From a checkpoint of a small transformer trained on Wikipedia.
Size: 22 layers, width 192, 2 heads of 96, MLP 768 GELU.
Architecture: LayerNorm before each block, rotary positions, biases, untied embeddings, attention and MLP in parallel, capped logits.
MLP neurons of a small language model. Each row is named by its layer, matrix (up: input weights) and neuron, and shows model dimensions 64-159. Each number is 128 + 24 x the weight over its row's rms, rounded and kept within 0 to 255. Numbers have three digits each.
Before each neuron's rows, "fires on" lists the tokens most often at its 100 highest values on Wikipedia text that the model never trained on; "fires after" lists the tokens most often just before its 100 highest values on Wikipedia text that the model never trained on.

fires on: " as", "d", "ed", "vi", "s", "20"
fires after: " such", "–19", "–20", "20", "Release", "b"
L3.up463:143135126152118118180126123137169123134147132124118134107123144146156124144149174135143121120100159087155114147085120113122107103111102154142135155147144106126150120108092116132116141147074151096164109159155106112141098151141140157072148124164140145150112116123140095144131119129118149071

fires on: "S", "I", "R", "W", "U"
fires after: " U", " F", "F", " C", " B"
L2.up23:095104128120108175130135167115120106123149153131084135200104113116089135117141154133118125079122171150153085099106150141127132137167118148155141117121102138144131123146139098109138127121130115076126109129116140106124077131164148142149147104140128147134174150135131140135109119125103146157

fires on: "il", "st", "y", "s", "ard", "ad"
fires after: " lo", " Ra", "ar", "re", " Pla", "lo"
L5.up42:171118151145135121158146101178119141160119079102087164145118089145150172147128086164119144142139124113075131110154119134143153132141151120112121126155140128172108112119123062142155060122129114116119105097085133143112139118157122113153153125140102090109107135130197071155106110132151108133

fires on: "s", "br", " an", "n", " be", "ar"
fires after: " ", ","
L18.up439:137121174124157092161155171152176103115113121146105078135152092164114137117094106139157177145172119096155085105147123134111132165124155182100124117083128097130132161143121112142143109132112123130185150096134120097111139100107151119130094132133138139157179108123178177146096177094118152099

fires on: "C", "V", "G", "P", "K", "D"
fires after: " (", "\n", "==="
L2.up765:125059123099087148148105127141152184133113136104139149081125106139153147134142171169106127137165163117077137175140127117167124102151154088178112064120171116126126118113127134109158133162121118128091165096161138129104166127134151124121117097136152129137117118087088148129128113139132125158

fires on: "m", "um", "ated", "da", " series", "ed"
fires after: " the", "b", "u", "am", " Com"
L3.up360:118082170125138122124176139109138107167114111160153161100100115145106109106121114142118182143127131109174149085121094115130133093180138130127103135143100162144146104133133125132113085141133141146136125113085109116145107134162107115140167129140115119125103174167198128129107122084154175104

fires on: "wa", "town", "in", " city", " Ke", " Town"
fires after: " ", " the", " (", ",", "\n", "il"
L2.up313:124096158109133100132128162085087160168137144140172164141122092155116120114159101123135130105126101138136153145108172121100147135132129151135083130107137131138113095099084141076133141152124111122133136123139126117139158126118140137119112142132120143107154135104160116085157119117108118113

fires on: "il", "u", "ive", " creat", "ment"
fires after: " Ch", " ch", " g", "G", "an"
L5.up147:098121113166157130087106125123111140137116138117115129153178098119102151120111160116144131159130081110172124093153129131072105143155161104129148131095101145173097127135160141134124136149147147086098122065149122115180074139099083110147113102118139141123137093111099115135153127108131203111

fires on: "\n", "."
fires after: " |", " "
L15.up87:148127154161144125107190096143150126127142130122105128091162099125141120142176193116120154161132147142113138148137142133101162106131162111150148123136131121153118123094044146121097167140153134105168177104156142112117156112112100135134145127101098099144099107121136122090153109112120093121

fires on: "e", "s", "ition", " as", "o", "ni"
fires after: "A", "H", "et", "T", " such", " ("
L3.up432:157089126131131085134090093131134120154108149104110134116138136143111171131107152110126143112152083190116131159113175118133122112098115138132093083140139163141163132125141175091095118145091163099156108136180105137129127097160093134144173118114116098116115093104156152145143120143074110120

fires on: "d", " first", "in", "at", "st", " end"
fires after: "or", " the", " The", " large", "bo", " Ca"
L3.up540:162116153163129139152132114085136121124124135105142140153113122194142072134130127139164122080127147083108135169117127112127103173125118146118141093152167114118121148117130113107108098138143130130118123118107162143128146115076148158146159143145118123119155120100087119163150112158112164115

fires on: "C", "=", " Gu", " Ch", "Ch", "in"
fires after: " (", "\n", " the", " |", " of", "==="
L2.up584:157082109123138146096119139115112153118122095105159096145111131180112158101153153121137108147142139120147192160163132119148132155094105131133099134095170143136100122117115107081105134125105098095138104129129125153138147097129131102121176101119109115110157136093116118144117125155062091101

fires on: "ish", "ce", "ir", "ul", "on", "im"
fires after: " re", "g", " f", " Re", " an"
L6.up94:062096156143175107173149117114135089131137146092124164120140130132132153118133094106135150112185107143104108128133133104156122163095144130138121145123122135158141141133125114128133147168145117093111093132092135115192112093126141136130092143149108124148139130117157167148116122146159158136

fires on: "ten", "ven", "if", "f", "o", "ve"
fires after: " se", "el", "al", "w", "gar", "e"
L6.up291:088147151127130121125145072141102123106108107109135107108160128144166189102137179135129127116121134124077088117145138166115096147129110133138120106087159135124126155107135111123127128115113097098095148082106132085132133134124098118114152117146147091141080142120136153160110140166133112128

fires on: "In", "in", "val", " On", "town", " Val"
fires after: " (", "\n", " ", ".", " \""
L2.up651:086111157130127146146111143136114163136100114106125128121120120108133142133130129156088109144146138163123121107146119096119126134152171083160143132152137143136118112153083123074125136130133142131123153126148144160128160112115133084132103181113152155105112138130172105134112058116138088200

fires on: "der", "om", " World", " Richard", " player", " University"
fires after: " the", "ro", " mo", " |"
L2.up156:108118143146152157129112135103134147164149145140072146121104135167122096157132107115117147136140116133132132138089105105143108149136144151087153139126153119137132100096168112073134093120120134127122102147120140161148114155116144151083147081135093128112173167130092127104132102118149094102

fires on: "ra", "n", "e", "g", "he", "t"
fires after: " ", "H", " d", " Russia", " plan", "li"
L5.up243:191152113136183116138125112133118107124124140142142139131118122116116139107139132105090113128102143116100164095126126179136139111137131155155148135126149143097106115115084148098145170131101168137146163062129113126164131115157079120085157123085127144117150153105128137135094174106173108136

fires on: "d", "ist", "ff", "nd", "pp", "ary"
fires after: "min", " su", "or", "A", " Su", " A"
L6.up618:145125158123139110147138147088106096118129091130078132089111129111117143121123130171168148107188130096141111152120158168142117098107085125089163125147107137149125116142119142135133100122184087107123127134179132126150130122109134118145112150111095138121153105070129084095135146106074154120

fires on: " |", "el", "n", " El", " V"
fires after: " ", " |", " (", " Con", " Pe"
L15.up4:144116128124158131126137141150150122127144161110117142078081149117144114150174134180167149091184103161130180099123155140141151135114120107124135195107106139116117100142173129119122187156096065140124128054123109116125113086118125133151143144162148111124111111127101080108127122127129124133

fires on: "ent", "el", "lo", "l", "th", "k"
fires after: " w", "w", " W", "or"
L5.up349:173131157135130153133140104139103147079121111120150152151105125170098133150132096107147080202083146125147097131123126139108155095093151091168091133127129147118071134160126151118162106082107118098129120164114127102123133110101126140100101146130169128133146135101129173124097140157103159103

fires on: "\n"
fires after: "\n"
L8.up663:085118138099168156101129154071146120130111117152134157111112093113144145116142079131145095126106119132103124106161164084117145120094118140106146153162173080172136099121150155101118154112117115147129158152116125092118135165145112100114145153141097144091119107122190100161128151162123125105

fires on: "C", " Col", "U"
fires after: "\n", " (", "-", "."
L2.up247:132088132108116120131148167121116147133105094132139149117113115149139142155127146159128125132119146142114129137147122113119130124157136130140078142108162144143118081136104159125147156137114109063121119133062127126111133128143181152151091106096107085125139126105070140134132175105139125121

fires on: "er", "y", " played", "T", " time"
fires after: " an", "low", "emb", "mp", " the", " a"
L2.up120:171139151137157140119148135106128106124189140151137104161093166140134124106139153150098112143088121101125141164096107143130151180109114107126105140138111097085179100132108156145173130129124144144112101126109140122113154108099143159165146121111098131102136105116139088124121105125090133158

fires on: "A", " Val", " Sa", "O", "a", " Ar"
fires after: "\n", " \"", " (", "==", " of", "==="
L2.up497:129090096126192110111126146141119139121097132105128151148120130123131133127152125177093105095139109160092109096119144125109118167114158128116166144098133126070144114080109160113118080089144147158183106121149151154132177155109177120131091128149130123110105119119118111122112118146125083145

fires on: "---|---|---|---|", "==", "U", "st", "==="
fires after: "\n", "|", "-", "|---|---|", " (", " in"
L2.up41:097152135096108090137157140097130176123106151095136117085128109100166109137149120129149115110098119143102168160152130140129128154112143116101130143127127096139122115094114118148140187145141117131110090113103127116135168134104149163156100144126106089099161118145110165098149182104107138151

fires on: "e", "al", "or", "vi", "ne", "old"
fires after: " ", " g", "a", "e"
L15.up521:134105157101127137128155164145119149120130120145094156139132115131102087099143107140090196144185131102087134081131124155143162138150131146135121145117146148187113142164146160134097129162126152123122110067118139152114148139132113089123112122140153131117121128113164145124091100143147093113

fires on: "s", "te", "ol", "lan"
fires after: "s", " in", " At", ".", " at", " "
L10.up593:129151125129159087127116153159120152101120158122112183164117133112160111111148171177130162113123161090122108147116154104133104131105136102148122141160094108127137114171133120164144092098119131164117136123176118107120104106174136135181129164104100086140106157083150123107176157114121107117

fires on: "t", "ction", "d", "op", "o"
fires after: " st", "ir", "S", "se", " St", "co"
L5.up534:094124127148098100102147144134108087114102112099133163131092135182123135155124076152151154146141103075120095118148144140109148129141153170155155099085119078156121111102097122151116152116123143067176088159147104117131107133116101106147134145149149143121142161127103128127145127140096113156

fires on: "at", "ent", "ir", "ot", "il", "ron"
fires after: " b", " He", " w", " h", " he", " H"
L6.up507:134102160133086103134145099158124098122145099060125166129083132132180136120115127113139117163115151123108110116119150105147109127065183096090136144109106107135165113158175152135114160137156124093112159136109131119150152120160139128150131088156120118128137146142107123138105182133098137140

fires on: " "
fires after: " and", " in", " the", " a", " of", " for"
L18.up393:105111115077112146115114160098113129143094144106161098140159130114120136147088123169128145102129121114140115141143100094112147197133183159171107146095108108130131112151172146117126101141095121071165114171134106089082160104173108106146152116137099128103109114156175121147142126107148154137

fires on: " C", "%", "cent", "y", "t", " Gu"
fires after: " ", " C", " |", " P", " of", "C"
L15.up336:138149154184144140108096139125157160091120128153129107136144077175135169133140109122110128142145118128121117155108091133124142116155090132127135125094202090164101151103147142097140126143172151097127109154169148166092144109096147152144112125103103106087175099146142119178122140150122121130

fires on: "ent", "hi", "l", "it", "ha", "or"
fires after: " w", " W", " st", " He", "W", "w"
L6.up438:147107163122154132119147158198115120166112108091131135135145138153106173139096095122162141145096121146137132137131160106126136130099150155162112119136084119108134153111142131097142116115166113112123117192068120128133139144103170147145120133135103132107124122085123159132123129135097091146

fires on: "u", "an", "les", "n", "am", "ian"
fires after: "it", "ge", "n", " Russia", "d", "o"
L8.up530:116133147130177115108132164094085104113118094115158120070127159135090153153132114142125137138145121089140132146145148166173178108123132092134150092162148110146115090075119099098135126142152165127158102132097116110153132170141103128113142128109120105113087174065154146133135167098159150080

fires on: "\n"
fires after: "."
L8.up165:100092153101163145082127118096164139124125096133128125105130102087148117109154098141127107143103096116108146068137174097126143131113131141084143153150171085168111115125142147118093131092118136140128145153141134109115110158117098102097177146157102147105133128120186112143117159161148130123

fires on: "s", "ab", "th", " is", "ef"
fires after: " ", "s"
L18.up410:131200104106150105163114118086138132122143132109085140130110155124132132091182112121181139133139108149141084080120164120142115119139143128189100126151136127128117110174146154115137145089108123159135107123147106109126120153135105136126123101120102105156095139167140135110147146132121156133

fires on: "al", ".", "ar", "ur", "er", "li"
fires after: " ", "s", " fa"
L10.up717:105119119134110142158133133163120157091135126125101145108176119132119113088108167089150114139138151137135120099161115075079155123118183112137131112132159107165179118106069169152144159130127074107158101103144082113115161126157145124142151108104132149159108142151162128108101120165131123142

fires on: "-", "s", "ni", " ex", "all"
fires after: "-", "'", " Ch", " se", "|", " App"
L12.up391:124101142181109158082106156114122155136120091136118141092153134138137171113164144128118129158096150144146125135131156164165124110157167113168120150163140097156136146117140107164113103096124145094137075169100119097134137129136120140160149149136163120086088143165139110149154126137148089152

fires on: "ed", "it", "ru", "mb", "ub", "na"
fires after: "st", "ed", "c", "ce", " do"
L5.up382:132085116151108163123099129139105099156097148139109146122147135131056140120128095107100137158120127154159131174138156129143119149118132184137129105124111117153125114113122096131173128146144095127116107135160099106126179109133142152164079145181165121108099140111122171127126138109159114147

fires on: "un", "n", "y", "d", "vi", "st"
fires after: " re", "-", " la", " \"", " (", "/"
L2.up77:121108119123109092142151129134114150151093150135123166091133105117211144128152133097107070120087118156150087140170142092074118155152148153141108164154119106134108096115114116125105133123130140101099160189126134073121111112153133112121123146132084145094145071113144147111103152128159108119

fires on: "B", "F", "J", "G", "T"
fires after: " (", " \"", "\n", "-"
L2.up174:126117131140109130182137120127140143139096106121108119090125096130150143109131140169118141120170095108160161122120125129167125098138130152110160167135133100147124134101149085125143101121090143169162115151151156123171115106132150126124140109152093116089151091115109118143092157099140101108

fires on: "T", "J", "I", "to"
fires after: " (", "-", " \"", "\n"
L2.up567:129141127129084138129141103128168145127091128102138131085130133125144112125145173130141109159144087118135151183113088141121163106120160169135081144144127094144138148099122073123088117125121148170158128164091126099139157108106090073144146070098129142134126130130143112114125144135155144132

fires on: "in", "the", "A", "duc", "vo"
fires after: " (", " \"", " ", " con", " with", "-"
L2.up641:062097089116158136125113092114143159133096142099145125145104167114127136128122129146138093117103113145095173176137136148106167117113177110126174126134107072133136159153095114138112147117146157154167174129126126094125132080130140106106151135113151145121166130109140135099067172111122135167

fires on: "en", "b", "ed", "k", "man", "e"
fires after: " ", "o", " m", "hu"
L17.up125:127137161133145085154123145114160141135141106136112162157140160109120152148112162165138145167137138141109101120175105118099128102126119148111136159085104124107112113109137148118135166136115150148152077139113129141121100098144147115099130125087121118147105136097186164099122136180122112102

fires on: "vi", "us", "led", "ing", "s", "p"
fires after: "d", "ci", "di", " Ca", " ca", " in"
L6.up357:133109117091172167092127156162133149109178121119133147123143089093121182105127175123088120181184139155117155159116120150137160128106112128068115113110169098149118152172140157108149122175161113151104125110069127107135154139139120104123118117097122094113134125191113089113130172126104145163

fires on: "o", "me", " me", "up", "ce"
fires after: "s", " S", " ", " N", " re", "im"
L10.up188:151136125121148071162155152121107108087149111142125102118061150138129119081153123157121141098190098140088178107093127127120157106128140130141119140142116103105146112160163123139164135115148078126144149110152141121150131147132119140119120105121134121095133079148172160136147123096117131150

fires on: " "
fires after: ",", " to", " in", " and", " the", " an"
L17.up148:112132154102135129123126113130145093103077138137138121106161097112109144126127102164121184095120121139180149153154128083124101145137137137132122159087079130162179121139149121109149185150146125089133084153134126098109136085134111154137132123132132135154079138119137107121133122173154126146

fires on: "ro", "ri", "av", "k"
fires after: " ", " N", " S", "er", "il"
L18.up513:123128112126155161145099080111128115096152192155157169110104111155104119123121125082103115133142094129125106108157141141119108109111123141140130130136150104142121124194133142129184106167117131126139135131130139117121095130160123127144111073108155133146191151129108147182150143120149098128

fires on: "ent", "ad", "la", "um", "ron"
fires after: " gr", " w", " b", "b", " B", "w"
L8.up125:123107161117061165111129138139106118122137088090153091136120122152100140088147122105133151132116120159116121107137166148123140144141114144122128128109114113127157140127096095144146149117115143172114164141136142114101117127158136121144144149150123149097096091176106164143108145146092090135

fires on: "s", "n", " with", "With"
fires after: "ba", "A", "le", "n", "y", " "
L5.up578:135180118140163119172175125130151174143152093124091098125126119152114106171122127106158117114148132108182135137174105115089088159129095126165158141112111126111109139139126123113138138112089085135177130121118129109124158135151142140127129107135119158118131083168116132109103172109170118106

fires on: "\n"
fires after: "."
L8.up177:106121120114163159084137130099147106136124110160133140105118091087140152101132113132136105111095143115102132112152157102121134127124143123114153164152155108177134112120114174091119147109093098142134136121119145109121134159141099085113158150133138139102133118113184079137122183144153094128

fires on: "ne", "n", "the", "la", "un", "bo"
fires after: " (", "-", " \"", " ", " con"
L2.up193:160114142112147123161150128107114176159091127162151154110123117109109146142135138135112124105061114127137165126156139108124127161109126163138117133145130126156133106172151146129126124139115171143102144176121139115092154134118087119102144112132094131096149117106122138131088191157113122129

fires on: "n", "y", "x", "ut", "dy", "h"
fires after: "ne", "re", "e", " Le", "le", "od"
L8.up348:097122141089103130144114134172121115104146129101160118114140121122190094112144137130135128139109133114154143113096111108114156132120179105148124177137103161111149151118170105083114172102121097151152144171107121068157087091138142109129145156171049140138125106124136133136120128085109087114

fires on: " ", " an", "c", " a"
fires after: ",", " in", " ", " is", "ly"
L13.up251:132110135088173107094122109165123153146103118149154102122165139175124118121129166118082122094165137099099116153114120091112083134136117131099145149116155143118140121120156167089138119142108167116128157155147100085118141134114169143131110131083135108142120105137112156147118133168179129124

fires on: "le", "con", "go", "li", "van", "V"
fires after: " E", "e", "u", " I", "E", " D"
L12.up345:074157129109164143153115103081099175129151102131087101125159112131141146130125157124132136122119121139195094116132093097117150147114112148140126173149099140128106118106093193106132134122092109108075141136137107106158133144090157057140180107113125123130091149136120130158172137123105114138

fires on: "n", "N", "J", "Y", " J"
fires after: " (", " ", " \"", "\n", "-"
L3.up203:078119115081104124126145123141079109111093120103098113095084067136160107100120151163134135125129166139127175110154085151091119117109119123148106166107144119099115096122119116120131129171080154132148154157105144100163128112085102076126145137161105121104170132188142195116102132117159126168

fires on: "y", "se", "com", "m", "ir", "a"
fires after: " the", " The", "."
L3.up613:106143136104149148134160141132146155094132144117141097079125185115146130114140139084181164131133132152128151095111147096112136134078167103109125157158121076166100128148120129122072162144110074128105117158144113112085118176135139120144152142159134166150164098125132093111142146174068086104

fires on: "\n", "ga", "go"
fires after: " |", " Me", "ta"
L12.up473:154163114133118167146143127093167143113121113133185157133128095121115171129151137131103134152131139148127125116165082165131136193119133161135147105092164136137082156129131086107139095148137124115109141124144118159140144149130071116141114116092167128086101134111126134112138132109104095132

fires on: "e", "f", "s", "n", "ated", "t"
fires after: "li", "ol", "row", "u", " Li", "D"
L3.up2:114118154146131129141173094088125124119154168121120093164108110126110103106132135121091179120120115143124158094137080159160147148100140104179111128150072170107118127089100121142176126159126157118134127111131104122132124126159085135129128114133108152170155152077117117084117126104150113122

fires on: "it", "tor", "ra", " |", "in", "ock"
fires after: "s", "st", "n", " one", "th"
L12.up280:131174156118164112129088138136099151144184130152135103143157161099094122080126140126151145123124108159127127144113160123120144161137171065096127119157145118112126057130102152121103130101141160096091115167146116088159150165151097117140110167160144125109137133137127127094146169158106113106

fires on: "or", "ri", "hi", "ant", "able", "ha"
fires after: " w", " W", "w", " g", "W"
L6.up746:154132143142113131140123122158133087135157101106140106085115147167101139139099085138111147125141108147135111102135140130089158128096171109120128095157105176158105148116180122110123148154131129096163116154154133096171120184134153149146107142133121127150117124126105143124091112112106087116

fires on: "et", "os", "at", "l"
fires after: " comp", " me", " po", " The", "p", "ub"
L6.up86:166126125187124117090148110130123126101141129154130095125118120166116194109143127133124129121129120121113110130173139128158139095126110149114087121148156107111145129146136118103127107165132089113127147144156094113134132071141150146130152153137160127151120101123140137089152157125121103081

fires on: "ce", "vo", "f", "n", "un", "co"
fires after: " (", " ", "-", " re", " \""
L2.up525:159119115141117099167151091117106124135132126142121146149135121123150121139121201102122132121092125084108130152115038153115116111125159140174119161123132138149137078134066110108104128129107147102139091126148168130172145114107143159122140132108122115105143125149125162110093145089176088116

fires on: "ut", "f", "me", "ce", "ated", "n"
fires after: "u", " O", "e", "ow", "s", " S"
L8.up241:124103141122158095147111149116128118126150101146113081142108143130162146108111100127124172098155100131122168093159120126133129105156146116127167125148090163146158149125104129125103171127099091130128162064095110112157111146093122154087140134081100145105121162117142117111109129110059136146

fires on: "le", "er", "ck", "st", "ch", "one"
fires after: " Te", "te", " Ro", " E", "cent", "z"
L12.up349:104139127164128146156156096126160116108139149123122108122104134140104094107133159133136111075056145138133172119145139126147157119140104150133135152107086109137143102159093157101188132149080108153167102100122138107127121129152148136182106134140126095114117122137123147125169086103108117108

fires on: "y", "ir", "er", "um", "n", "al"
fires after: " an", " A", " a", "ri", "or"
L2.up569:136115170117133138146110143103148117124146122136143080163103094124123148116095117097119162114145144092108124132135082097154139173149113153157105134152133092133109137110127132126148122144135107165097111099094147080119141113126181099178115088153115129110146133090154097130095139116152132113

fires on: "ci", "in", "wi", "chi", "hi", "fin"
fires after: " ", " S", " F", "s", " K"
L16.up506:145123085078159130112111126122164125117114161119103114124096171110109099130118145139124106145109153114160116169135147110109118136111126174112133120130107156196117102118143121090122103147136117102135118124127145103125118146161111133129094122114104181166096137130186134170151121166155109119

fires on: "M", "T", "C"
fires after: " (", "\n", " \"", "=="
L2.up267:147123159137099126077163120131129141148107099149110131120107120119124142109166130142122108147159151140121166152124112111116151113132167163091164168148149103156109125112133106114148128091108163124158109113110171129151132101086165094134128106118127104096163083108096160114120164127167118114

fires on: "\n"
fires after: " |", ".", "\"", ";", "ta", "s"
L13.up105:137128125148151149164115101155164100133168081143131115139152100157084122154087126117086160148073136139130105116163113131138141173129109160100145130133206137143107132131129104112110125152147129119140116158114091149161127128146102133127106131133125084151144078131151125120139155080114153111

fires on: "T", "app", "port", "t", "ic", " Di"
fires after: " ", "\n", " (", " dis", " \""
L10.up333:137149122156116105115139094148150165152131107107134127086135116137161130110149139124166083134148083103110112143124156122104153119171155178119118116093094123137106125139148120122099160091151080153155144109111169108120173097151157129151188118133158153119117150133120147140153135112176104109

fires on: " This", " an", " The", " An", "n", "s"
fires after: ".", " is", " was", "A"
L6.up374:135142134122158130125136128162147158147097142140115090092116184103130115132123164113157116131118119126107121113121109151114137157096114163185158132123122097066123098106139161111148155103074140110177112114134111094135132093151141117148098118094131130108151118127106122127123152091131110121

fires on: "k", "ti", " |", "t", "ult", "d"
fires after: "s", " re", " ", " S", "-", "or"
L10.up319:146115121113158143131143132104127158109110166104107132110089109146132116122131109149141120116112124124142115121169155121080125098134129133143091109137105151176117090137124160105136105131154132175131178162146178110174097146139113143144126071126099127102122151103097122163099124162113123126

fires on: "co", "p", "k", " He", "gre"
fires after: "ce", "ban", ".", "en", "ple"
L6.up625:169092134127133132144100186141155124148137104108158149089149152136130115103147134112157096139103110156128130106120122147169133117090108152110119100105105113110100102103131119113130146071128159112113150112121139141096133104085138168123096162116133130075155110157160125090138152147139092105

fires on: "S", "p", "fin", "I", "f", "T"
fires after: " U", "U", "mi", " O", "S", " F"
L2.up755:095128146090127174128136123095140114103138101155132133155164097112127120141127187153111148077137132149133113130114139155179110117129101116114163123095133169170142146144120123133112146110122168097131131112122138114130108170103095135114133077101158155094135119105150127122095105085108144082

fires on: "man", "men", "my", " family", "one", " people"
fires after: " ", "o", "ri", "wi", "y", "bo"
L8.up592:129137113120104084098157150109107128102115112103148176144108169146117115108118142159122132140121110117110162119130102127048135105157104127109114144120132134111129152138130170148151120128130149119137115137103131098134136110173167118129132128097087138094175106194140154111144133123146151144

fires on: "en", "b", "n", "le", "gra"
fires after: " ", "o", " E", "te", "ic"
L16.up719:148148127104108073114134122106106135104161124160161100155142171096160130126098105134148133133128137125150105117168108125135137093097141141119072149106128158123154090126117104142143168109103136118110138130129147166157114130125146086181115110105111121124190089128180102087139106125111136115